From a checkpoint of a small transformer trained on Wikipedia: 33.4M parameters, 4754 steps.
MLP neurons of a small language model. Each row is named by its layer, matrix (down: output weights) and neuron, and shows model dimensions 192-383. Each number is 128 + 32 x the weight over its row's rms, rounded and kept within 0 to 255. Numbers have three digits each.
After each neuron's rows, "fires before" lists the tokens most often just after its 100 highest values on Wikipedia text that the model never trained on.

L11.down1209:175170151117120105141146199096112148095192121182115137133152105140146174133156117113110115118092051125136111135109139182052172169147160144131135161143121083186118082074094104100101122105135125159122138141102098110113165091177143081230172130163120154168111090107102105137175175123101136193145135089139196115096144105121130119172094116134095059144135108118157186146087126096142108126113094159187193118088120132153084128147130130126100147133172109143156153138168112132190100163158133104146122089159094140170135124136138142123124174135142111156122094149109126115091146161095203137
fires before: "0", ":", " ("

L5.down117:110154157096062124083122186152083128106085142127133115056108197138120147196133143161184109083136084114170090124127153146168159115116087099138124098152108126112123136189065107083135180147104169138110134134066150091140146169156141137153077137117133121092130146078115148133144140111140111158098152109146158081118127086120123148131112125071160129093097175117144106124139112135092132133178115170153181108066116111185099130119159059134115160168110102085135119186131116163052145066132150105104099183133164115134174075109107119151151105168110163156165112091151108138113111133102125134
fires before: "0", "1", "2", "9"

L12.down15:158105155098128070101155120138118114146091130118096101094130121114167137190160154066178075147128139135149148139115159121129158187162094125098122148147130165110127174031081151100121137102129133107083119118190133130176130122118118042105134086094153126096060116198136064143145118104046156061150190102117123087140147111103163128177139142127146113163202100154142068113164114125088123147095139178067184103140173101116113094170144164081092176182122155107139095131125134117164082177122112102138036090135162138140092176152162184128099135146145209149150105074100126138112086099124177111
fires before: " ", "3", "-", "4", " of"

L7.down799:089154172111106091133086122136093090152182130092144102159168146067085112106126075171164107140118118128144120199153133126144149111091099138132126143066166074120191084152100165107125095141144174122181143173178110116122143071182118093177100157145094116088139112070096127156123142100086083187124139097095142165159131136066125090167175124117125107175174171135125141132079103108103139111146117121166079066114085160150104146171251114074132134121142147125130173093047083095086131104102149134165156124115196094178097108090141113094076118060089132132120088144114137103150101183121073122
fires before: " |", ")", "–", "0"

L12.down1087:075025134118166133145094136159127119142094119134093181127119128148116108106098123100118153099116070128133143112147110132086101153091088101118130121107119167145155145173117155117149124122138111076125128110130125102131138120104103087186137095120102166141102196162140133152135133127142116182094044152145113185167130089091136129146080146102142091157137123150151076159089217127116061149162185076144120116157156179090095110165100177158194060149115114113137190157138115152109174126173103132112086153144207186167119109147105179158114147100151150115123158134147134167108064090135120136
fires before: " of", " for", " on", " States"

L7.down75:150132085107132090103119137176130099132125134106189147122164143111147110146130107152115123115111069107124122121126125121131179073113178173158118127067099136140135130121113058101173194151099171092063136163109065068106114166203077133155141140096132112075192123127160113118106122152134146148146092115149116161165193112130147142156160171149147107112071170141114166137069139096152186116138137175119157124131126169128067184101223095122119177176055156075184120110066074117182098113149102153138154121137152153124156082182109152073126116093120151123143144124161125122141149077109137150
fires before: " ", " —", "0", " |", "4"

L5.down674:129119146137098172119133192113068088127089089120120120081117116170170160161098094157157169065121098083078129111153152094130148138144101126171154125153149118116124080138080112089106132151138095180107068169103138108192164150169129105137185122086188078092133143023086139124090152130139069104108190163081148130138112152100159175150088144140127108138066160161132172157157094218094085098129100093165185092155057149152115154160139116066129159126083067122143122146116090075144123151152160101148062108120090148132124175134136154150150184156143136152109097096178132080095157089158119081
fires before: "1", "0", "2", "4", "5", "3"

L5.down1090:063170112158138118107142135133109093154145091094055129094110140120111150158142069101108094108138145165151105157124153088094104156099134111120123106109154070137194109189093082107063142143099125112141083105054139101156167121116162120091108161131171056172121138149112084079112132175099102170075180139077085158091118108182148101133181109102167140089142114166143095104109081123150118114171085080079090127134151135133169119060159118179139149135146130094105152152141198109104088086130148208150087158107166125145175123144155126171060123161145106152148121125100087084147117132098114127
fires before: "0", " |"

L11.down825:104142145106187159091074135175131056192115148141124128097164200178134109150135109161070145103131158135091123118130179154118084107150113160115180101096133100174113119062136140109089118136132191130106123112173143132133079112130096118160137146093121152117090131078114121142134122153166111102124105115145121109152143158116099090098153135100053138079181105149102092065194064105128071116143121075149094121143147123145096181105146057134116093184083104099146138120108103165109140150149090143163064146100151112151134129166157136158070144094128149203131120145115144161143110150097163165
fires before: "9", "2"

L12.down192:118141174129177150131104171168129131187073152163096156100089111161149160143136172138141137136129109130167106116124101147144140080124174103097173136128137101131092189160142140138180140110166138158085115096103151105137127112139134139120113151146148147080100119137130131089130142141124102105126135135100068129100123072105127109138153165082100121114142132095097182148088139130153155150153136154237129054137166115186138141086055155124133203127118075125131173143087118165126088156130080073111114143168163174142174079145159100099091014128147149124105126070115107136077154047096170136
fires before: " ", "1", "N", "2"

L11.down595:136147152115143136130131131126075100124186146131108102101153102169160100099126099155132171118163115201152147124132183145169118108127117185155138177110123122167110132127091060106065118163160061114104161100098102090143147139129083129123037138157142115116093141168159140178169098138172150138135151134102100179112125134129173139142139147139086139178126138154137121111162120154224154126124102108104122128183174152135096111141083070088102087125169113163144141107090177123095083097129117098139101137097214130204131152116160185150099172107187121124116179069081114113149145124119114169
fires before: "\n", " ", " |"

L11.down610:189167152116114132102094151108154170130071138149150072116197155133097110118161095139112075151124133156133072111162163130129131151068065102114151146149225115156158067117158117146095081113130142177121114086117135150158124143111126195149089123168110157099121094118119183069143118103130131119074091183075138102137155120158157131133157108157101141127103112134122121148150150103093146174140169122179129094143111084111069070085121152105096126104084134104160135106080170067135131161117123132157152154113186119158139153121112196062105085173074176124136123118138110168121134092063099156
fires before: ",", " he", " the"

L11.down438:119141126172192138146149108064174153141054136130121121110138097060071161104127119084093136063155077162106115084086137112152165165149167172120148174101117114149109094089145142143131138133173126102097142139134097108137179147117170085115147174143160116148117144181154088164132124168135135088187132150137148169143124198116098167094160105139170119167111117121179087077111116093136130141159160139084138122091157076110107134146086062116160154097099119138169092120167115069119108174128161134119130123070133104127176138136134125117102120030099068120130221107152146141124125110127105120
fires before: " ", "2", "3", "ug"

L5.down760:105153123123107091104141117117133117162101110151216080113071133112128188140102121140108177164124125155134142177130133110152138101116243144195108132152114140150164166165144113126091141149107066104074166140107147120099122196100142113137116171141102180118095141107074196102151156160187197168113108095122112184155146161171135153092128079088101107149114116123105108175135101117151128082129165066138126124103131132131172116124110060100107102089073198113099157111065116035106156135185126131167114133049133141133068162098155127134162144123154132149082152160111126115080153120136136155
fires before: " ", "1", " |", "5"

L11.down1512:107060150132155163149104224162096118124132080138082126101139147114128125114140080129133075039120104129154168133150156080109170119136128135178132126099142058192141102081138152164150127129085132110120159101132183141123096138106046092145100076135204157152091112072085111178223129168125120149123205141120151128158114075080135104146082144139131067116121150188107117119111114089076080104181137138099170082108147123159111133140174143083134096142112097098158089033080104137065150133151152119139131151088101158177163134128108163081114175076161157137120072117165144155158133101093110126
fires before: "5", "8", "6", "9", "2"

L12.down10:147120128137105150127139133150137136141126066067103093108205192134147148113166130145133085168141102103146135119177088080095151173127174149177098137118182064197175116071106117106207120135119099144109114149108093172125156129121111114202162099139080179159179180115157183182105131101121125117193092123142089142158129083148100190193122133097115126100115177128164109145146169129143184153147108152098155168082071116134138124134179111191123159146123163099140096094069146161120147160149133132101088176137185140046137140100102137117170142126142123113118177136167100129116113097105128137
fires before: "0", "1", "5", "6", "3", "7"

L5.down745:155128067126056103144091188124101151132125125065090138145147103126167132134092168136124161112121098033146195083118163100125169122123133115177113095099134194146180134096080106087134184169106170103140058143120083076143078075164106105141139088132148154115112138093103102173132143121125105169136183164097112088181127083106115202218148150185095113098113121066162135143153093082110121127118109140070187135125077123158086085178126149089114106141106142117164185105135168154160114157119133133131171145109116099114119100117161080133187193138154163124110173106147138129136122110139116107
fires before: "2", "1", "6", "3", "4"

L12.down404:121131163098201065094167177175147103135173044109107059104174207144098160160124126120066094117107096135128169102099142168128128172122183138133190108136109135129104155104142122166145195144104132129092157143100190117128164183166167139131203113134103091104119138124223136173103120130147138079176149134139141132067166165084049151105153127058155155114110168139126124137156152172149113094137119133124152109116113097178069155098138151023075163138159069080150156130169138098143155129160131077166090140131144080173130073155181106127070144131190096123091070138115130084139142118094130147
fires before: "0", "ations"

L5.down221:069135096107133127128148149083166166197153111088133154168156149153109120174076093084088181082099145102161164159165100107086165103170144158113113198104142134115121152149150154109191122150134127101171177071149163074099126128086121115111112064203121121118112139141168154097167138182166134150093126124129144121157114154131071083086119100186152127203130148138132172203092131137148118200152112125120088091072123087157103197152198104147158105141111110087121155161158111090149130146154104087098150034102155147141109160129114104110067118184115159171139088149106071129129104101204172115
fires before: " and", ".", "==", ",", " ==", " from"

L11.down582:129156098081105179099109112106143184156117085084128135162117140162142152146116075104188126088072168151124097119205108114107143076114127113191102122117122148121195112092082150183135157161119176146052119162134164133157102131116133121065144176116177147117076137102141109123170117111067178126105124186067106140163097134098107080151140111165203116144077094104127095162210065118143121126177193150117136095123185144172140085166122103128156194100099133153132130094121101255094142182078120130168075125140167137114197108169097180104135151120159134169094135133147160144140125106120096083
fires before: "1", ".", "5", "3", "0", "2"

L11.down954:178136177128222120097086112096112187129113123119143138113163087142117129146071143151113137093109098140135130107136198090120146104114102213148125135174130177155147157139161130114123124076141096163121121125117119086184120092132176203124134129149111125193154068171074168138079163136092187130100118094142139160138129137120148093159119117100060118089094111135125177125114144195150105153116070181158127134140096097124225177138109078157093137142155150131120109174149115174155078126171123134062117144136146152113231092093132100168107135144170114095134092127113095146071172114080136150
fires before: "0", "2", "3", "8", "7"

L7.down1069:114063125130110194133161113134120056095115153162124135102102094112140141108121116100132157143123117109089096159124150173115127154157122123096134174165131109150108150118167152126157130138117151140130116092161157135122155135144122072150121227087121096147124148128155140146071133155105117125080115131143157102152122136138094133144106085127184105141114120114183139124134143119086067146105146136109133116159179124126185129104126146130155128151101100083118073148122121000103123135159131181091139074124111164136099137123141130121152153108136184128085147095133165124124166086115142122
fires before: "\n", "-"

L11.down792:168151162111136096103074138147188180097119080197159155124128136110117113157072094174220134115131111127143104128109115142127133088147095110113125151111140177125104154088154196139123108089084156131090135091150169125151063091111083145090122149079163139126106125136114148105105136114107174086091125076096139163155170111120141088105126120092158109086111153122111121108126139095148078095136116190117077135127116092166128176142099159147171143150120108175062108180123102188135101135168090128090134110121108089164163122166090084144150127203198149117106154136091126179133139089065132130
fires before: "0", "1", "6", "9", "8"

L11.down448:130136097112139053144119110112069132139143120099074148115128123130156137110187130161154138151111142125126160127132184130158144165108108146110070105120145124077121140122179131166083058101138102131078115087131190129123133165129146131089124086167072110088173146095197086146161144137104112088140144128168134118104116185122144139137145093109124187085202118138140157088095141178151101099148127105141143102081147168155063150205127133120145145088119116118141126152141089000167154146134106140145158128111147136135147153136162073126097185085144143134116210108157078139070105109144098126
fires before: "\n", " "

L12.down264:110142140100111114152086131127193097147151134149073176113165197165137081162087133154102166145122120121106155117170105073134132157193143163097137148091160099133120149131133093147124119087109141156108113096128145126105121122104040153150143138128190149145142175172150109119131122139070151082166092094132164165077150080153154112111119092173197138143106174144122132169083087101154116061122148137104105149111117186149077159134151109118120136174155044175137146112135170034058152095091118167152035174179105132184134145130094099092084123099082096116146111150098100101144084100166086132
fires before: " (", "\n", " |", " is", ";"

L5.down668:108140074068112084152071109165141145132171124182125142086119139134128138131197204103160122109127173104092124139092137109123080190152096088179132091141098081162160185197117125119183128140124147175111182121093147116099145141136133117153088162193194106098114171106172175101114075111119113150194126132107132142114169072198140106169207106054123150084136167111159164068170070098147112141135137164160128125121182130153138077090116121140143146091132122140090217123114173161152129146135105070122137142157105108136149189134146114157143129207144187117093153116168083123117095121141148159
fires before: "1", "6", " of", "2", "4"

L11.down404:114117130159120103120182187069117142150124115130141137083159136138181172130139169155107143097134158092149199079123129186124155132147118107191120164137075061155204158118078173122131126147114123134133072151140112154081116093107124129122093107112131101137080128055136080174130140109157104152089123119091124087186142113051127135116102081141149100091112116104182080137164124159108175149182084134140193073159120121108103171095099140132143161144077109109123124097047144130145156117124182182120113085124130166056145108173131158197156113117139096099162119131110160160142150122152121109
fires before: "0", "4", "2", "3", "1", "5"

L5.down498:148111147133098109122149108154068114125110093151160077118136140110131119149093170122142199157135080136094155157216109151127129149137113119116104150141105110142177118173110135143178161119148079093086105119119116193140157108071164142057160153114120167111092104181135123119089120141141062120094123124140190091129102090178128144222110081154183152143107143088214111100183155114166134114103107096106162125133155112154117095146182110173155132121126144133115155100132142064173129159168122112118107190142113166119161170117164162095189117183127102060155120159165082129129155157131086129
fires before: "2", "1", "0", "="

L12.down511:205098142111088105129141075113128094158136165168124130123145145118199111146141134111151176088090084099175146124109211155159159152106111141149136159160168137134170128119141077094114131133108097198133180142138059106165099195120098112149139103132134134131092160162148215141128122114155163093071143095170125141087153152091062123142156136104167119110118089074158103146130197118166126121178151145146115153139148170124128157104111135130066106120164183123142107119135117000164149138076130123145119072127058122148122084102110115089080091103143132145168223083144180137130125128083144060
fires before: "\n", "-"

L12.down1109:131156060146151112155103097102143183119145156145142084152048113104098154156085119154092139172175154104161162138128123175187109116134092167070126117140188078177094112116122111087139167156163108117138109106102197087130166132157111098162184127090122163130140074169123111119164093134180150125132131171105138111158193134154136162087121175136092091124153101192174109099142158070094083140084144093198104156113090102133129053124152092094115146146124142130108156103094109102114087127060100153161163195145177162112111135141123124161104167117116147126107121177125096162132117096150138095
fires before: "\n"

L7.down1248:180130136108166158207140104139143078158119104109155133137120101171148145175178152102137124131087096080161076119126154081148148125157135169157126131126128071141091137072109123126130114166126178113126123096113134130149106103159113159170155115105079138154149092110096115157154109193116094121118098054184126114124076164130191156143146131112111093124138127083090123164132156134128107203159172088096145164103152148151094136134158108137066124176124097123063185124123156061141116149121088112084208098127142110162136068079158094071123127127135141141120164156087134142129092051089146146
fires before: "\n", " ", "-", " P", " |"

L11.down385:113133139190113131097164110133135130162138165099121078106165105081137112132117099193095094124145130068101133134123170132116143131149069144101170146118170111124131111098153133132096092122141156112177083158127174062138168117103168158090179102126173079158157159122130105133159091153050100177098130133164174118124165069142136135121127079122092086218093156179086110133140078062144080145125165165105130127100108119148115131176127138099150106139115051137142164113193109119111134122093098127201095191164111118141129131130157084093144156067188156142096131137161173163107088144171118083
fires before: " |", ".", "\n", ")", ":"

L5.down31:154102153144170119087123164106104076139119124138156114133149167123097168131149144142142071106120138122128151126125116140137064126106124111146121127053059064157103137098158158138136080133158140131136129121153159182058188051070136116056113165105120134138186166098121101140163119162153177129109195194099172134152196140139132125149097111140124103201144118161133149142104093126117127139134142093176131100173120187131139142159180097137138124115112085088111122195100096151181118158073177162129069051108155135171155093174100096162093095129120150102187122140122167145154114155114045177
fires before: " |", ";", ")", " ", ":"

L7.down1479:228107108111149123137099149105119142147172090095190126149114105114147163180115126115106088101233131158113150167117126152093121193155143120175124104108177068126089174134112066109110073104160154141109103119132147123100137117122106168166132172132128086121174124104094092091076122133144138134122083107193199126140178149117115156131144100131185108150092153134122134149156172083128085156136094150170125159084193153148173163086075124109086130105145077057127114143109115088087089145191141163101131195160063156100133109137110153081127110144101174108167134108149169087145134140121087122
fires before: " (", ")", "\n", " ", " —"

L12.down1306:120099184133099159119110139117174105086135170134148140130134078096138083082149095140078134133116198160081189160077172123101176079139195110104170176113102110099148195106116165171061121175192132144124089116176105104096121165133111128110112101154106141072095093140095154162089129113111200146131089169143104165128102123142129127091100044135100091128140099141131071119136080107176111128194108122106140157124158124124120123166129141159127084092159111100130129102184112087111103136163079205179043088103125089118180132207167109168151093134140110178204171144161113166147063102173175126
fires before: " ", " time"

L11.down90:121106133135156165146080112105128113168149118085109141148134100082138172150177114106111158113153133138147153108111108107155115074121125119125173161171065155117154150135114174116076173176201118118062141063120118159205149166136078147153150182201095142136095158126182076079163149186182166111209140133084147127118091099135113128127104108111110104152117145127099153111152110096156131139102069118157114093121127144101126120065106131096113192171176134165112138163182196090131139111122089105083153136142177130155131092114151134080114175093167160106105094126080121131065122181103179130
fires before: "|", " |", " votes"

L12.down585:120154116124157169181096134164133038098111121178092133084158126105075127087115194110167115117122100169134141136104167084116136124073074113106120142074108177101150135129106113092098168144135093144114092068135110102117092114162122097168106137146110152136083109096132098119162152132103102142147148145090095099089242106140156155161140165120149147193207171119183156095144107115128192189174096162095140126180129189110149093183176118151184157095139092110118210139146108146156128150159115126089154135114132098114137093138169107100150166114116127179160090149153064087083152145142100129
fires before: "s", " not", " a"

L11.down1197:160108065101167183116139120097137114115217140113103114135121087138141111075144153140139178154109119108115104134099152124084094156122146114154137092106053101176199114113123165110110143103135153138169163113063180140048126128135118143131102103074179139146159112078118099158121109145135114113144094130088121098162107120126105198116131089159123160078150096097107066118125095153073193151127095180070165142067113157190139103103093128126115101120119072137135205072093150118150188109137093152141131153112164184126107103126117197110179087155129161127130080144143140148122077092116125137
fires before: "1", "2", "6", "0", "5"

L11.down1072:121080137125172094138110090140125160140124124112145107136164137133126162126170061076143120137130131075130163118099145129110112154107138135158161065117154160126096097148108163129106113167090130117157132172139143181139116171122084119075107093162130140042150187143170162129145056115142075120156172160147212092134182104124162170123115155085124114117127188118156132128106089136130104139199106199159154132132097189130085061142058154141124115101157138174106131123112134005159093148131146108161147057097158080086074127076144130103161156141167071107119118150133090177103109084090103157
fires before: "9", "8", "7", "4"

L11.down251:100118157114139143130132152148169120130139139134149120121102126121119169096070136164079102150106134107168194148113125121132117126173133171107124133114101154061179162157081128068036129179127139103090109128092091135126168128156099143105117097177165109075077103142083114109178066065153138093070113148111166118132205063205148124091116163130107124087105160136107175148182077108109125129090135144149121122182159082193198120140160135055111117103129120123145117121181179147183098125144106081152164121077206112187138052129118151152162117182125125128110142065133123082117105113116124134
fires before: ",", "0", " the", "2", " of", " "

L11.down867:183104094124129159091126072176138107159114099100092135141145175120114114104181044148151126133163165077129039124054112151064153081109098174151117136136132082134125121194141128168148159155104152105124175128194112155150113148097117118173087141182122080101100115108157096125108142164176177133109129119121056197124095082120138111133160079056142120110134173145111109183166161133138117133186164164151095113105144149115111090136149124084186090129123124152145097149147115058058169098065097138125170082111169097100098172143120182126132120118156119153170143157132108155080102145124151117
fires before: "–", ":", " |", ")"

L12.down1264:155078164117208107155167155140143097144148172090085164088101119147161094177111150138174139102107123154086181127090120111126110157166091091160186093179075164149089116092132176164122128193127063073072095085088107135154172171131129099110084130102142149128108070182151125083120133069111119114130132052154184057133157136118154127120162194152108071108143140135116122154121129142158139150139093189122126137199184139229141205128163118086121169162125116111106104125112130136142122122129119158161182131076056089123068107180110194163146141156127183097141092119117141164139132099120121134
fires before: "|", "-"

L11.down702:118133122132138134063106142105116117161047141125101143105116138102072132133136126208109093153141194119189087125140137111053141094068112103070150081126163082099130153178159066152140136113094153090128115131131117159138143172170156142115110136149149098132086115084108130133106140154103130100106109134093154129090076112136170163130097083089100111070151129129106136133103162122123154166123125161051103145128125113116067107102135110118116087154100155167128173124156146093150125202085115147146138109104142161074168176158141114034144144144081094089123081149093121077176185130081158098
fires before: ",", " he", " in", " she", " the"

L12.down714:080079100154128180167106130115086099170115099153144111142134168145143107152065104160127134148144065095144152155191154159129109029106157139172134092158164132085083176157107141159108118140124125115104130128133138047122141139115056185103153164172069074093121162128076123120106167098180172146181129119077112108134127167108124088097128094149134109112176135102117136136130085151179081157099158131112096079098117116161114146141191148111072186135119131092123181149158110173150144152161075145097083054140091141102098084122155116115104160130041169088073130219147154109081170122158150066
fires before: ",", ".", " of", " and", " for"

L11.down621:123153171194101137130128085072097121141111089144092091113126135129080150123177106166135103142125095160113108115164099130143125169128152096144133150126087137132127094114205079112133151108159067071154109062146102098138164083133134093143136159076158105176102068181102122157106132120159119165126083139092188156167131179184121170131128146119093082177138108140170167045167149076114148174128142162096119122123186148145138178161165116150090195183115166120096175123064151156140071137122138127175125122123132083127173131112151089118179122121153175084171150128180163128088076199141144109
fires before: "1", "2", " A", ":", " ", "0"

L5.down1426:111068159123109131090127152140185096159079103144150099110074129088116178230146109095061140099133163159045102105157122119149088116105192118073150145073123205154164139129155157149143117167079099146115075159143098122169141134117073083128127107084191128062133179140141084149098088132126145072109117145152109145115150163154165100174121060186148141175130088143112100131102159111102113167082117081081091130177145108116147137133153145133150154129138109138087141115078087123135097152136093101176093156155167103154164135150111120056146181188092117094196208128136119118098117063119141099
fires before: "\n"

L11.down218:111149087137147162104071142131163193080104073196132134186097096123145148178103117109155139110146082086080115142176135153102169067166173062113144099137107139136144152167167097125124116169141162107157146190147128105112117121136098120132092087152105124131137152099079152143174111158114171154132105094122127140181154121111139134156124148172132155076220144114145072112103135128116068133127134145096119112102125169097133126090151139116118120181157132169100151109121122146166081150141133099168102162156171164182062156163132150148127152152142143190136171120197094217083133165132159138
fires before: " of"

L11.down125:148100123069125129119105139158075085095107163060136154173180134130109101165122107164110111101054141100203154114091148110147102081079111126112129129122126170090088100139171153140067067133166131131147097174157126171133169076139099100156107102187129090164091172101140163139152132094109170123129201137202137125087134130080095181099175138122150147133144085161117117167090106138141116122156093136099127111147124156158108156161151147126120091131129140093115166120099168000123113125105118108124115089112141108161096120134149042089147093113132125170070169104155140191049109082106146137
fires before: "\n", " |", ","

L12.down447:132113150084142137111122177165126085150177152124137134090167159096117196162142096160098100109216137167154056147079113178138140099111082108131118150130177086106146075168121058099071140173135141098119116149137129129137096082107126108127140112106170115163059165216177094159101115072169116123087182093132139134108137161163121121111133077097139146111153142153155125174157085106169190115154116174109111085163150184107186128091149072092061107090129083130152090199185117160127118108125161183150102127142139135162107149161159143185094067083140115166115143104093170149067141074090099115
fires before: "0"

L12.down352:102118138149088164178124127142148171083081137068133152107127077070157144059130104161115126118164154114152141123107166074101152121083114140166136099140080157113096104137131184141056140165122167099129122091157183136114168127105089163109095159064138142100164145144155118153184090151074137140129132106167133092145151120113155121139139082088151187165089175252129101130141076134189119139211114098144144059082147132094117144142091104123147131168138094127109133151107146081115142117118178078142108138146120112144173051089113108166118149113132136124088169077166136151084098112149119166
fires before: "8", "9"

L11.down516:125130123115081135195163047123162122149158132107156118091101107101110103110124135118114093160125148080138121109046076142213102221090143086108159103091148146199155147065135100167093100143087122118178132119125071177128115143118156077147101112235124111176083082109094100146141126125152138128118137200110161138094146169124165169197127180219107133156123148163104085136112119088121160197159133099136124120170147149134140155179136152126145137135145118142102093158081140158113146128088120126159114128110136105110157123092120140112150118120120139156154116114218182131112100103141144089
fires before: "2", "1", "4", "3", "8"

L5.down263:107152114111133097077126037140131101108129165103118167114105191098100078155127128114092143181122114141105167138140091178146087108122117168121116107154114169099123173156118077185105134160081115154136065152135134105086112082123053138183149089138139147064098136171096149116198139078144112095157119090127147124114148157152115146108142108152113154122154128123199125107091139132156112108097126138134094124105079124145095132125151123117194101110136097087129108117117125079159074116083080139145096095151236097131134122164123039142177158159081113082171152091141151116129162119101133105
fires before: "\n"

L12.down521:154081119163136131133103167162159124137120102166124128160045085116153145124133152143110143128135100106176097102150073169123142158193156101144075079116201134143152131132150170089121110111167109158167110098164135079115128097065142103110074147200155084123137082111112159111096110181127163102195173075112105135121061186128128160127161167193138130127136139120126105166154152129118131165107126143074144137107094126144184109060100141138070166109109132123117168099089140153197166122150157117084106145122141169096097194111111173126102135147139122165194112096149067131109105107201162170
fires before: " of"

L7.down1315:127085161133192155145162101157159089093156128138138090177178159104131116070107155142119188165193104102103119122135153186133118093137086117067097136150103079163120076106116089136073088147149193109133153117127139140146141124112052105138093107136115092096070099116135123122098096186175159110136052090109113133176178141148129099123149107174092148116095191119169120174136124122104100080116172087118159218145142118114128171155143120136179168112106134197142107134104131225168079092103114098127066188107117114120097124102137136154155091135111170134076103140139065104145163164150176117
fires before: " of", ",", ".", "–"

L11.down1523:090197147146118117133074111118088109168116142099118089088135076093088073197142109168099105147109122145112144167115040059104132103151151093077201080137120112085142074153127163107144128106195117130180122130117124177139110118155168076176110136177164091137074101158106085139142120177059104102139142150102185080114125119138191092167071172121091158130152120144147134143142177149122114088111110112088106157131129165102135106098172141205134109153159164117096132149116177058108132156117151154131131153113167115084141140126098069147091155135144140088133098135165092062080117127106063151
fires before: "1", "2", " election"

L5.down44:164113140114162088115178120099094173103107132144127121077165164094092202188132037154108113168109104209106168158140087116199104154134178165151139132092182156102145150146104101152119101104089142133159125150126077188118143175106195118121140138161124158117147163115161172083157151136163119175083127139114117056091157093051105129144092158082117184157121124072103151134179158183129085082133160108134192065144130167130084081107122102144104183146133140099106109115163121000172111185103135102180162118090146112108135171115141113031154088181135117107135133141099133128074091097166119104
fires before: "1", "9", "2", "0", "8"

L11.down1469:111121109077074119120158089109182143135122163099130147191169100116177134132130134169111148105139096108123159127161135149138175082108120145121149089133137145103128114175117124118173173169121141148142136144125166121110102164119087096109108128122119169140098161089196138163185152090110149117149155185099098130166146144166148167090163087094103136089086115098198130168125171089150107158108170150138173096153112119104110140115169135107118111114092104117104127068121125079147156138136078134124105100078145135157134099122163090182107079172095140148102143156127072183122080101124173193
fires before: " of", " time", ".", ",", " "

L12.down1523:140142151187114084115130121084111094130164127174076125175137129083121157159135104154176136136152072138131188108076134145109146220122113145132142167132192174142125157079140124114142144080116129111075115116120162143179138159087106122136124131125113140108117110098111109104115133148108136163122114131200132079110162142133093165137176132143096126159179046116085067186138137123142071171179097101099101120119135130145127124143146158080036127138131124131120169166125108095177138111119124158126149140093119109154074116118060151118155071132095118129176169114136155142138159131134181133
fires before: "|", "\n", "-"

L5.down429:118134143103098129111165105158174086134073117143108148113062115138120151103138138114143159166129145115080089147125132130175170092117180110141106135173124156107105121104159091093111074108190166075105075095079158166100096210085151150111161027166156130167135086109065159101139082174108126112165078067101156153146162131112074150092057126166178138101132150079127143150120121079129106122155133086123083138143108123142157147147116140105115110103127154145127107120138119131147098210154126119127117116090149051152145160101131163128181179103161161158114162122103181163102090116121109151
fires before: " ", "\n", "2", "-", "1"